From a checkpoint of a small transformer trained on Wikipedia.
Size: width 192, MLP 640 GeGLU, vocabulary 32768.
Architecture: rotary positions, no biases in attention or MLP, tied embeddings.
Training: a variant of Muon for these matrices, 672M tokens.
MLP neurons of a small language model. Each row is named by its layer, matrix (gate and up: input weights) and neuron, and shows model dimensions 96-191. Each number is 500 + 50 x the weight over its row's rms, rounded and kept within 0 to 999. Numbers have three digits each. A neuron's up and down rows have the sign that makes its largest values positive.
After each neuron's rows, "fires after" lists the tokens most often just before its 100 highest values on Wikipedia text that the model never trained on.

L4.gate66:526501498450547510542469517511455547459483542497435573514471501430444524459537515423471400427556411509464595521561551444570525504547515460411473467497532507491468444391482450534536509549551575461485466435441493560455493483479502538486549482569486450528612400506438424530383627495536449456
L4.up66:456473409506574446478503509485547551527483519576561607437483465465473468491498487538381446487496513515474520529532482405372518528565473600484553529441518481469483481534414454515559551594468412521474450566554492484496465403447535455516564502469526536527526475527415508523553484467413507434
fires after: " at", " on", " to", " At", " On"

L3.gate60:558544499509631492465473432532484509502542420513553436495431537563485491431473470450541498455437534497502506512536633450531502485566507523508537466451477442534485584492471508461562430547512533504397480605542441532489656548486472544448465445487548501480547469460455567516530491515392432450
L3.up60:371517437466501501503470532561512504466502499523465410475491466426505543481537504478488589567439415523495478511509493429430469547462424538488505589470566542500400519510493497525463518530516471545660494462540503540447405535527424464463395498468591523478489641543490458510425577506480463524
fires after: " The", " the", "The", "6"

L3.gate140:480507426531494466513591513583568475580638536549514523502484517429511516387485494483490451558403516481460477453480516554358497502492542458550437560477431495539474532503532485458528512565536530443465496556434564457524474512417534515522518430417512514531560446381548432454427458551445501515
L3.up140:474473618348457419506565520473529573479613546521489521494524427438408591564610561542528578474483483475464478469516539563531449520492487476455460536516465573496551499538526513524519535518482497519486495457543505478478391525531465451444420508462569480589505525577539487359495566477455489583
fires after: " ", " the", "1", "th", "4", "8"

L4.gate219:478447474385500455543516470505463512438567529403528475606426543518446507409461511454494428561486449456469459510537586488491521467515510565416531535542404498529515460548470525537525508516541457560522505510429475442476475505562507484438573571465475465492567492442482450545545531560504472510
L4.up219:478473497537393513474563527562490479497493473468447585568464451497471541473575429433545558618457526515475558525548431527395480554463378520509468492415470458505460417476450387588478415482412519535471452507515507427554506559448515586404562530495535516504552523507549499472430548532544525511
fires after: "1", "2", "9", " on", " ", " for"

L3.gate226:640385498504490541491487466505557364455383508497577519443531464465491512454504580466488438488517494584499560513523467438491448449495528509487491555563541459512460527517490475387504401492501523438554492495532558500526624525484400452462466500503479501519574532471347449515466531474511522516
L3.up226:565507501489505376502385537592526469501534503482505482421486558474461487434543466519550543486561463499455454481587616430522476582403609481463484414545472484596524536501438480425465442467496538475495569485475497459475596518555484485451538520539538395489572516389434460446439425470567500493
fires after: "9", "1", "2"

L4.gate373:568404525499469509482548488482484517529541508457496478474557509445532348388487464500484476520514497488432526440447506563527538577510508575574581475450482404468446572466425540430464461499546545468533462462549506557497451462489416447489580566598434510450487509395498458522480612570472513442
L4.up373:503467499544499579509549477555472614521553484463494392530463566531499417463412465564430557499542510519458470436456487482428478547482579502569481462553466580492548502508421371506486403583516474473484381444480539513508479422437482514500561571413415462475538474515555398497531551496570474441
fires after: " on", "On", " On", " "

L4.gate328:421447497468445497498394559454497626553518478473502491542447429489484548458430524535542476588464432488562501481491379551437510464444404561541459482571600409421512610454467543478481518482510513549548560512498451488482517501458431488481521539446434532466458483481443513516571501438557534507
L4.up328:466514667550558421497519602388466545467558506553506521509502478434389493460459475501463575513539517474536551475530619538517532531550484547457520423537489466467526526496451508442455516535474594554527504520493500358415402453526494519549523466497453591461530444569515513487501576493477523444
fires after: "1", "9", "0", "2", "8", " Kunst"

L4.gate116:422508472537435478602515487486451525480461385429448530454554588573501472498394561547503463577469566555482517417505437500472519565460455518562491507580603515514431567439491430506448491504466539559438528439449432523454535526490438447502504501528515576524567544608432554485536542468507472536
L4.up116:478544583573531529500469498475510621412530498556540453537513413441551454549547441408507481450471520542578427524487539500568525492459508443469572499542572466568498512465603436516452491471494542426511438483560454473542489571574515524505507523480585572552508497518483548478516488512455507503
fires after: " |", "″W", ";", " ", " GF"

L3.gate244:563469509481553491482445580437522453499454472567557518490509561458517538508540566499519491441416554434542658548490568481534461507482503514400634530510456462409618603456574520523496541479463543558481530515510516526517530516478526507427484645444421501468470416554493463547443456535495462445
L3.up244:397494560506533468462507493489454492501529452554516585507447562460512438482510459478500525629490496367435558477432483499447440449507559535603461444504536438448476452479429510532494432537513546497460497537475551403528577542479489362508450704508403550519500499536483513504476477449430536538
fires after: " No", " v", ".S", " Mr", ".m", " Lt"

L4.gate297:631580518463483537604557544415496507513427484463484438535511474403454482552524514485537492545476567504497473577554506508482439455421433467546497593547552479498580605425565504462431454475506554531430510496578583508475527486496379536549539614517448439429434466466479512540584501570512499507
L4.up297:516581533503526499518518500497466490490482502446454528433489484425509536493518423550542519594514498547466514504465554419554480544436440518504511527522525422436486584597530444531499571531482504448460445534575565495505382553454518495528511531485414616515502478496476481599389547500402581396
fires after: "-", " |", "|", "0", "1", ";"

L4.gate100:522409474493608491489483513559576506504486511500425512558554518508567578501606524473450464599445623520573574531558539441573515479511557502468532388490507548534503492506497432536517494468532482382532543503492516383511359511415559420500517500504488505575492535477462531506458511534460516526
L4.up100:464458489491606517519528471455522531587473453496558552561546490552383561441433583552458521478438515552550541521553497512469497461497476562437487488548510483437542475512538545475499523516550500485536410499514576431463563602499523434544515511512486483535532444500511536579603518662509488608
fires after: " |", " ", ":", " (", ";", "|"

L3.gate167:397464482428485458551526462521481513549406467552461556493559535571449475518554568657455505506456487522465613536547501474541358517436597473428464499592576497541445421516529476482475442485510495486514458485479422489567480448435507442583514420560520564471523497481488445442429486478532424477
L3.up167:583475552504453488566394466507469468614459509506435475498482476513402526560519556586513496471471587504583534584615410441477471434509531474538450559523529520495585492624477554435527530471480448434461454494532520499477498477542432568542517430537566482508513506462522537447521504605570464420
fires after: "\n", "Z", " |", ")\n", "V", ":\n"

L4.gate493:442510538509403518495478457491570505547525472501533482625460481429490544447385517483568555497395505509401487475530529515457496485508540547453438600580492478383485557458440499517479509416508535518499382578487482529461581557484571503495448423585445443519536527431539479524488575620514487488
L4.up493:478548574599508545531445529512504564436592485515451447465409472486519582527515503564530487556447564506427502537426481557532525534531546507446445437565482512442533551493471506465414639432498466607541440417482531492436609531499543522566489451528567501526500496540506514493517552490523478519
fires after: "\n\n", "″W", ")\n\n", " was"

L3.gate523:494467488537492493443525477542546471510428447492489545526562395497509447437611519476542453473481547506518589461517533523569457541462473436476529352540435531555576465491518505479518456439464474480537567501609475556431550518518479487500401437515525497415487530509574419544428353483558617516
L3.up523:495429467560529413526557577545484494505533484451520519592488532471535474484549573545561472580506517553460507481475592452470384525499617493554464582444471467518548468448536542517484442520510567503462572525526504511497505522449563534578471503497511565459528623508505468544466519535375595531
fires after: "8", "9", " the", "th", "1"

L4.gate530:557368487499490417451412524484558450443511450459541473504470492447537524510491604580439482538481489499415543467471590437466520468513626540462462507406425490468412587449481437472572510530550604518588487515472496465500538460425543447575492498443564527470504522581531444432522573414501451442
L4.up530:529509489526421535464505468466544501464427526521541535502532482508496502479512540484536465538490529534561548542477460514492525409393483556474402457495518519518426537496590467543611423437383554463582415527505509467547558516524567503412579401515514563464479525506445496427520494562540515499
fires after: " |\n", " the", " p"

L3.gate376:549503497406596528486547517475612535472437486455478530508464481539529504466538448499499433506478540448442419622557529554511541562530503561480504546520449501508520445506532551497484510432493509523547441435491538526541485579563502495449527608528436492510536461449605516549410493544537553360
L3.up376:666443513525472546466495491405496540501404535541520573495482550554478474465556483461490520484423551476483433491617556592523519462524482516567486432452517501515552453526496504448480505412490435441536518531582498484370506525469467574431493456565493488523526478401516534471402528460440504490
fires after: "1", "0", "5", "6", "2", "8"

L3.gate584:419440567482488420491460489470509452456473583502542475522473425578550491535470521550372461451615467535507482502566437529600560483412479534467530534513640425498549542530512580535533494533486432586480532462539579550532505503541502509553435507545563597520591508587394558531417597432541455604
L3.up584:544389525588503542534516566414457558521466444423514524566477365496520574497480447485486496489496474499466490476605490458441329501589487585520552496504477558492535533430493484420416544483579463441461519521506467471541481448584517521515508542448474479478537496507609589546542499513462491453
fires after: "1", "0", " /", "4"

L4.gate563:600489590522519552463444477451477427568455542450520545528538452445509505483555480467533408582534570490398538434527579526480396429457485581520515551425457525608532526533405486480525503465407550479571489466500432493549541439457513545489517616515477514539539560617433511492550471467458505380
L4.up563:488533430549521479426487530424516497562487509457523481613573395468458503530499492560478426518505566463489577515483491555476470449479501514509521457449501520558484503453456478466570574457450617419526518425503517455572550446470497538579447511467412600544507529445541511484593483448452512458
fires after: " No", " c", ".m", "v"

L4.gate459:527488470502453423554578482439495540471494449451494424509506511505487556497501549484495436482508535501500583477483523495466583441362418545513440543534497480510496461495521469440484483557498466468486411561357473540478478548482565588468569476693634484547584533559519518472429523533465577503
L4.up459:502463447494419532529503432482519504508509512414510466458533567489449568494474611511591520498516539470571565423486527530471522474381449493573450547536478519450486518471491416438540533590498463515433435556503464554438518541468599608512504516596526576556538518589554506459504448548565533564
fires after: " |", " ", ";", "1", "4"

L3.gate54:667522516450497553459481495520515628533455562494456497471477420462619449493546418534469487464570485509546519478459531583502606534467526490545533434504528670447491614484553459450490499493475465423524520538466538491495470564542480436470488417513501520455483424449460502498523547489499464421
L3.up54:553562491517444403415432467489535469536453517533454494492410450571570528523485460503460505530524561471525525482490421550506543596523523516518484456550463592458525578484465560498545453459462553563521533531523544488391529489567404371516426545485514568452543481424539538522526473478462487422
fires after: " New", " West", " North", " South"

L4.gate624:468430481493434551457462529460569580536480557488489515422454453490404492451561432574461482558515588552427459558551524614529495477505568433513475536441495496453522485530431468486467453479459526445541546532495569428519469506439444451524455520489472468549554530514488409459417491523467523460
L4.up624:514508553465513503489490525464463550570396488519549500593590431580443505574471596461532452473462490498501589417538406446484483518526443521479532470463498560459490585512450431501641436595371569576546461467439575532601459496512492640525482478571523486473557479442384523491502479513442469533
fires after: " the", " in", " that"

L4.gate145:531409557510457519512456448471554464437366526483434506506501455482515504464543645521560486487441476497581594471495566543622486463458447453557497490544529535557501506441564541527515481493483517481516469647486451509459579509511497536498535474483442498520514509423493494486512462412577512549
L4.up145:497439613489555515539547548513471577532435509426507520582512551499505438537525482448436560455409561567513528544407450426470577448481465496537470489507609535613541522529460445495507554518578458486409549575471480537497520514515495521470495443528597525534435528540567504542490462506458461499
fires after: " ", " ec", " C"

L3.gate348:375537451499483616472488520532487479612617479495527406498463544560515531493546455426442523480515456487550466447527499479477523497574478430498484440464547464487523532521349438449551508465539582467402520482517491511493426426390544499509607464545570483461562486432469459476476444457536589535
L3.up348:466495583532464494493491555557407524538481475407516488528561501495458435471468547579509534448421508507483553591520493428493526447496430547538487514373476554592492617511477501510521490472559352570432486587468424480433501464380432494526527482572505476518457420434425479463514417500530535501
fires after: ".\n\n", "\n\n", " |\n\n"

L4.gate321:484435496462461463494502457535457522512521529504554434468556466535498503458432512435511490474583449462449566529514387530431593472484529443471500524489429481407495529473474466564556479617469588465528543420503507448505553571498439534544452481454520473539496518499549469516564483511536544532
L4.up321:457484497556500447521422561560472490451430521434540455473513476521473542555493544483533470546555513481497578559508543505512543441528463541566487494507529542388597489487408521555527471622498463498498489481452506483572612583553441561541552500543543483563580590537574453472518429438606566509
fires after: "2", "1", "3", "4", "9"

L3.gate293:469458437438490515459448495495489437441470426507450540441586548442412510512547460480586553571589436536395521560421401600551623520513516456544421489477453543396543551532539426447477553579516546410507503547460422523574447511524616531522545475510484486478498527516508398548485440499560496480
L3.up293:486532569555500517499529573601496405540467472503516523478495530533545481510507643588592505557464429501494554468552447547407539534541485452506558501525455469554305490484417454536569471620502473439540467508472469512542527513505462514458465501471400460467563535586529434474526466568507471538
fires after: ","

L4.gate540:566422451491462533493427481503468470503502520513515438517462514498502415535495416553550517477476475569544489452563390444520521596516503642548593465561536502500581445541508538453551564469590461513518495461463408476471504437485508594525463471508453444416403427423541464449469473409487537450
L4.up540:532521485537425454596538426504445467506519462512579503563555476462466535420451503588434417607472560581488564545464472462507497574530442500557472479552487487494560514461520639483554458489482489511519530546455531501523508482506506507494486479478429579549510474471445536566497398534504469434
fires after: "1", "2", "0", "4", "3"

L4.gate291:476498450625513440432476545545397554503606440465489555584507542535492498455401485447544488548430440427527464514606552548424471518403472437477510514552452507390512520479513469441536525591453558452490502461500528516571553596470452537582455467498519521511530530486425472488551494455515450413
L4.up291:496527387523507450464509511505523530510531478603419541458601552538477549525527517530467471440413559515504444541549412621531514559382511450569485593463511546462486478594505517427486507603493533515590458469548506478529480506504449544530453440458501537585578499489499507467542448431549424496
fires after: ".\n\n", " ==\n", "\n\n", "==\n", " ===\n"

L3.gate336:499544526480565493511535461491450443463469606539492523477569555502440562561501497426514542492546556501517431513500401537462492565434494623543476638490473490504504551460572578475409506588441547551484554449448482506541477548489544525519536515667483491544405562479471498508474551544543562605
L3.up336:450522531427505459476457553518471460572471495508515474531495478465485512455472487550585497494440353450461466546504540424375509596504572644507445513499527544490509435478533540500487497388462494445399534411517446456509559497509460472528538461454490443557496568480465485484506445515519530445
fires after: " is", ")", "″N", " was", " located", " born"

L4.gate167:499390460387463530534482508517419449486457497459461406534485498451525503461425473505497447514484519452551531478496525464520561516550440635595476453536513465503467524430500461538495503518492496435454461505490589505373483479518538542449599433506551395452561561478480485461537520542538524618
L4.up167:421384504405532505510485483498509511472476482490467494455517519465601631516480538517509475527554435490490452537441518472451591521487431580541436539516449601503513525486549440505455402576537600504551428535425570454499573497522522493547511412556504446503513472468504561362545557509585535561
fires after: " |", " ", " a"

L3.gate431:494571444481545412511406470544492605616427527454476507532542472522522557505497486480422528619456624467409472516486460638551587471517492572430502463485490498508435504503537423460532614494570493445476450448461498467559488556574538532568454512473436589529481475439428474496481520562433472475
L3.up431:498499526585453582457563414539444519538430496485550456576553518516492507479477391525531516379438472526474447526462614555501569478541504421467625480568499417452536495580544465513463521460556542469560495436487569432550448547448495530551481524471438511553395473457454568510381472560496516497
fires after: " was", "6", "5", "7", "3", "8"

L3.gate632:499487455505617540513523531522528447359554454529520488516539538551494524529453572563488531469474521470463470480428551568526469499577429499569535577415465484508503505476511558525456488476548476529498418498606564460509509469448575510497538457482451459541478422525433503474501510586549538471
L3.up632:472420455472530492495509555423506549459494519550487522557492499530495535445457454521531497495471452499640488406487457566446607499558390447568463567439535585545465464490502538580441496616539520484459495462538523507477514455476478533566498499409502462554566374556556526543472500437523562499
fires after: " (", " \"", ".\n\n", "==", "\n\n"

L3.gate472:471528563458533584415577486537526570509474563527414521493509561422493557442394474471481520493527497454477500492558460456480595466453522573601539430521526460379558523493487522500501489589503529479478487566434531498547551502396488576459508590497512464471484429470517541567431546520530473513
L3.up472:455552491500524494487556448491502455480498518459552424462405574551498503540509459477567504442540517456493550589477444546472451548468582590563522427595449553390591565447567542425590441495570562500431438525478548529543395601509501524505491558442526561440455513493571470501434519422478517464
fires after: "0", "1", " |\n", "3", "can"

L3.gate15:518521530554415469477519515568469514543373528553566535514537436637482499442528524481418414455480450509503461564362527472484504440434597466576477513584502455534468554497537564508577465443506521492556573517573431554454549477468527587480424488527528497507484477439517453524474536580524544547
L3.up15:439572409491426481453509445516516542436493559470524505475495461491475573469395435438542588565522543563477492522475511489439486484519539542543542500546424534461449540495547588492427507515454569522445480520471528497597498518465487490513465556559427501566514432468471459539444625495534532491
fires after: " the", " |", " an", " his", ":"

L4.gate198:482529560452459475416482547552517480423476533492487532468531471405537542458532480466525447482481569579484553452593500416489464521533530547542461492486474492519464591437531487498587491558588478520473542443576466443504509503505539527488544544545383542496553568469488447444475478462461398529
L4.up198:539534470519505435490443483487517509428533586539540499473612515599485422419520519483549443495461444578506576454564493412498476335470520398651528502542456412493487546496585455477478421556506487402590575551517530519463560457518457528450445554494491537435522455500570487493474502425414469445
fires after: "-", "|", " the", "==", " of", " median"

L4.gate419:417556431453435563488487521542510481476498578455564527468501460484429541446502509522493464533466468532453484417483503509401424478504539540402461387518523551448501484412492569481527429454399377569512494511487422447493457452528565586591519531477468508594534384562593507507542429413481572406
L4.up419:444438513550503474484470417464453465427491480494464497485556490485465460492503557507484482517543462437452565535475453568406506458512464514491618537576485663454374438458545519541523513618547503573483550475478386436419530571528538549474533500459456506472480502438558499506458507470574428526
fires after: " –", " =", " |", " v", " be"

L4.gate446:477495493402487490399444450451480569510505429478438422443554532561440554612519473464333426523493477402451504567428448510509548513508532460497548515494473551497444506593519494534405535470549460491533397489404520509563475497566546411457641461536489466505489521439550542450462570582511499468
L4.up446:401412515614531452409542518618473466524470493455478470484489512412538474466458462480515500455512559463518545482538421502484541462468416497518440482502575476516465568425459571551499544501535529543508532475483501486480537413522558539569485407539501504479593521501499430508433473405591534611
fires after: " ", "1", "7", "4", "2", "6"

L4.gate527:598351540542480486445495405545529425535563494535483504517466521500495504478457505509406459536550465482509534518486476428511578507402484479530509578479573599464434577521532587454377469454420475486600589534467495543547478524466475489408545591495581491462440450555467536530469549444542494509
L4.up527:464505589475541543465466484441510583511541434536440513440497402548504435562511391482588518495477391588486513491503439526449556461557426547539546493554390508552512419448505410505492504482558460481501482352422592485497508481452487479498597574500388536481410453356424556482448534487445516521
fires after: ",", "0", "9", "4", "6", "2"

L3.gate41:597523425470507512427492436547479435486485509545524476501525567479387559444480557464437499472454517504467576521471483507461590450418461469467515484518514552571435493485529518511506489508482571593432477497455502461573521385469434461547562541556484438520496480435500542440515579489530467557
L3.up41:514595500559381539564444468473466561536466513566436413583439530506502405482448558591594594504498525594510533505468474580452510528392575524539498543414472487484523490452462519558474548453533587521492485522472430438499482482518436579467498529462548548562507373424611515478420490538466476539
fires after: ")", " was", " —", " and", ","

L4.gate149:626481525615509536568493411497478505511472523467526517395512530461441504510542531544608519523523448579546546525523575438432514562543527515455497455454559505543500447512528562446532499468423470425441557460509487467490584487529559498547516483554573468471518458492444515541457500443483580475
L4.up149:520496479476508572492510485599507569514488532515528491443466508432530504488419384561508548538394400488528464477569496542507464394465484596479553448456437446500437525522460529468491551535531525410631639520601499582492541549556450491536443531594478567519541419453518437500508521484497552526
fires after: "9", "1", "8"

L4.gate53:589496447548489536454535474552489453545453457463453496510503492566387527536520468528499534491455529560571412568413467573491535441425483495379529530510550420475500486453530462534493551474560500542489425409418492500498451463523489525518486565504561590500573427499611450544535489528549440426
L4.up53:666501433542516498483502536605460574470523550578511510471499473524410546431472431557492409418520495573559431470476513497446466541499513371447451520514493534526468468551567544536505514516471443451589511536527522555519572500496422516493507459521490513474598477631436515502531487538482533466
fires after: " |", " ", " +", " −", "1"

L3.gate511:470559491537454486477533501557514614501504506482569432510497574552507561512583549524484451477522567504500444521485447535490522491490510564479587488408456442458548464381539450436387496460475491498457527451481508485522478480466508580606523511482494475519525498568612490509411508458537518578
L3.up511:514525448524473511418544436563510453415433505469511450630486491520517491470489515529520437510457455387397470477481405493501476605517430520447522486519518481508415533457544434488537592422513533565503561493486448567569500485455463517512466493494458439517380542537561490550417504552492549466
fires after: " |", " ("

L4.gate274:502522504512508459403464501458434584459571465564404478461558463506541607546460467573395472514458468452495476413468521445485584519525590489519483462502585473504487479452466499514485502505436367540510469487480435551531526441508491432458544499455471437549369437510571439631525590585493423494
L4.up274:458508422431554515455520546478492449586429450547530487447549492552450474434422491520562437518540598531451563555450488484527489563488469517555498538496528519415517483518534485477523387526494505461619530503571511451549562517444493452497431468461531576574618423551466502505530500415521535488
fires after: " |", ";", "d"

L4.gate118:458412424445504492581478556451439453517343392527574471453538496618613501486551404442436548469569500485472501529460457468500516535438467492525490424459593467500489556442530539496471502538601526394447507597520545565515551536524477513521500470501483448441466528470497592513546521521562522487
L4.up118:521492459407497411469479541484462488543475500422426582479510538449573461475622471493492573531465511476530537437434510533575556438442406512506525459518598508577506524551520539526497451496559491409554465614500654537427468467512522521555492578356444537490517463436519536566631492524521470458
fires after: ",", " and"

L3.gate629:533621545578542415496452610484447529550593529515457385510466471481454486551499530502428430551462456525478582479554495504542448449487412498475483440580531424483573465565448376436460554504455499533465474400526500358568527356486532541426507486567414505463552537491551480487549543542526495457
L3.up629:511513621461430604534501518560543511497475493528458476597478376485442564488490491588541552517525540494538469480353562400566545553539522475553433498435563530454544493548575472442510496493482521492559373529524479490512442514499509543474605522512591529486405486455550467500471546490449503552
fires after: "\n", "\n\n", ")\n\n"

L3.gate549:490418503562518519576447521549547491513502512493475586571465531454546533608458472522450461508432508550547548529510536529543550480526499439511492438486565547505440638446554527585626469482562584453563471428568525468442447502543534490557450602462526543550537494601551587553518463485495531414
L3.up549:512527544560545538473465522456452568530529418403535479501446452533504452518429498500465607487542391444495570551462517424550351464411509487540511508468516465524572487529449553480462594450449585521420486454475480569425470548447511473497542613471500551449552584552596502473424453486491518468
fires after: " M", " C", " J", ".S", " S", " B"

L3.gate384:548536513649472435442535489467582509369471489514508530465525434465657649458509457531560555497588506546511451496507558489541489433499469445471508397485556479456464488542464574497471462467515474506571539410510447521573530548570455442546595528599490497459453515497497490498535553453547477477
L3.up384:576551496683560422579564531446535503444460452527523536549532480463569566530460487457538529477508494558527519564462468539551565542400418490503558473548592459490420481521475514401485455524475460542496541437527507558455609545531498502476515578547522516435409478583512443556464480483543426587
fires after: "8", "1", "2", "4", "9", "0"

L4.gate412:562449602508547386488572513602479532407500517536482439555503440524544556504545461553516476477446550472506468496414600527492458523497485590559448555431480424541498605496543566395460523439486509437549492541475467487478468525547486504577461506476493523428529434528529533454579374498437568524
L4.up412:523546444520562507455451438471528528515383418477480395544508506476461519522593472563509487573583503490534442529465551497515426523460519477445558673461492526633577533544448494468410506500452513476510483498456580495406545566448508478452520649561487501481502523510421453436507521506490438416
fires after: " B", " C", " A", "B", " D"

L3.gate486:528492551436457572441600497476436424471422494505488427502488549515458518557507544488545475449527544503466540587495474543442556501499534527477397546475525529384505434553414553551432530517429550525547402506523466518527544424514565487428547504532420548474548419452493473475528467522522541545
L3.up486:569562489528622528460608532431481593518419508475539495539394438604492468531412494459462520532472521438511549552420544490483474554488417413558486529463453496455510535475464451430411487399536555565495482499564407497432527448545577516495557501537439562543407607486490483537529416587511522529
fires after: " \"", " (", "\n", "|", "-", " =\n\n"

L3.gate295:577490452501529494498413476425421556507577571575486441438564471514466566403560546588499448611524438583483499457532424364478576511522509519509570532547484504495552485507499521524409432554507527471514600432478513465530531461503459468555544551443470537591464486505461501563519532629457471527
L3.up295:549518466527490541506523497490428548423441487463498541468504467481426445484571529599518541520472503560485523505431584517518600489488524423379516559546510563466492550440519583470538474516509455628456454510476445457408405570468487515596496446544450413589510493524372627529525480550485479530
fires after: " |", "|", "-", " of", " Running"

L3.gate605:572487504489560504576554488495491417512443535497401442450449491461526523507534452498496629477561458535492504494635453548477581482533514574510585404556569515524463486473495461489398429496472428533563404510480474505556472451625576406515414459503420425470504373491536485510480436494524459482
L3.up605:546531489568516472473533571521527491470529490510510417559395546438541493355417439415485517508409475553520578462461403526525541490536535490447424454557530514583510578561516532415500509566430508573605581518516444494446478489554524506466484485504456518539510429515559587500494527453503580561
fires after: " (", " \"", "-", ",", " |", "\n\n"

L3.gate552:563549529433418563497418421485599552539485483551461547530455506425559517456529506505518446504517536526491481511511484578475550539530447509508504462482506503493511511501492498457503492453423478480496550434443591477536464438446510498501498507523527454510477564542474592502435519483373579602
L3.up552:441547579583546535468404504444569508471479432476545428470442444539543530564445462523556496513530559537562505507601484493445537520479386499402455469503562454524560557500481489563562509525551359512446461451512522531514572513453484481602486483493572534480518422534429545560514484540443495423
fires after: " in", " New", " of", " West", " United"

L3.gate235:442449541600592492510572525504577456521500503519596586611504515477530583529577583584418428493519574481492440527541495531528396470545496490485513516540556421559553443524571562494481481457444515558467476489527524587503513558466484428533503471446491502506570508573452592504442418493474506561
L3.up235:454561469486542436529585472450561554539538492551487547603520524519538586549462473589422408561479553398518465500522490504426512490523506536532536466487420524505458463582485513448552466578492450481552442564563483541492455553539434576569474505437506502557491508496516540484489485497514548537
fires after: "0", " |", "(s", "1"

L4.gate262:490484522505487441461449470418455531486570440444553439506534480490476550502503540432402566545502493461488484534564522424553566420462536611494558416587492448513570431463463529471556458463489541528497558593496514528501465566488501554419479472452480512498504570493482402504476480548498483427
L4.up262:530529516535543515483539536598513527506529466512489523567463504495545526528515556528532510437505562493547410566442524420363534530477504619414566503475452538492557409497525486498481428472531414405467598553451409569500523474576475522593472508556569468475517526479561587401559506457558486514
fires after: " was", " be", " were", " is", " been"

L4.gate467:580465468630494403431462463493496458486482546577498499462491375402545463501522499522603483472448507524507555478448438517525477531443475421561554500552593490513484461486508473486480406510409518401560504461496510469533549529531501518446506587583435474441470494535471470512405464519553487443
L4.up467:586485515535540540505535526508599489464401467403499422420534514466476495496516505498458465482474530564556561490583509491572526492539530494518430511487530488570449458520486499447509575529606516512438485493527473556419501486469498442498582391635566545470453449418422479589443497537502524459
fires after: "1", " "

L3.gate11:560565494473477545571498448508409416500427512438491483600481480412510434489594501480572559431450415475408385451393542486442565543415434463502465403509500520554461468510482497540549545601545427498524499470474594494464511420574486481499487540506556498446528573477426456489499504495465563410
L3.up11:540490398510495446485542516503538469503432517503535447490432511521589412429449589505533507412512583433458523503494595485603493587497597490538409487493532429497484546528468442404553563505534559457497543499526512561558498568476475507464511475628492518563477518507520462432544508477462541498
fires after: ":", " announced", " was", " were", "6", " and"

L4.gate199:458416473595455536532492551522515405537468516472574378487504541444530394416516514470637517406522511569477492454605518583467512498425575443530469496508500515531459510511503457545475482468471505544515489539435443438426513464491599444427428505556376537521583505493521519487433459458460510498
L4.up199:511427442606541556542437466536559454454510568519522499476518475466521445475528488503595513620492479458503488426496488411476459467491460466445558412518563509561461476559560528492597467545471462559537478513467544418476537517487470464477461436452511581539522569586468550414505527460432591536
fires after: " the", "==", " |", "-", " The", " F"

L4.gate154:531456532529489516491552414407457548542433437663537434513489497467524429503513532467555418458485518553470517479518471454604489491550496527446585393504541552548495490447435481533524457498564477431534489475439514460464526529507432511506459470532604546566531528465487568602566513567517388508
L4.up154:508425589477465504501481506414495576550448474541435537490484463489571482476436496462481405501557583549478433486460514524424537515509486512476557381515510553503489500488569481446442442489489516442548450516615492477494531563515459585427478472495465424570449495485563586550500585536488390528
fires after: " |", "-"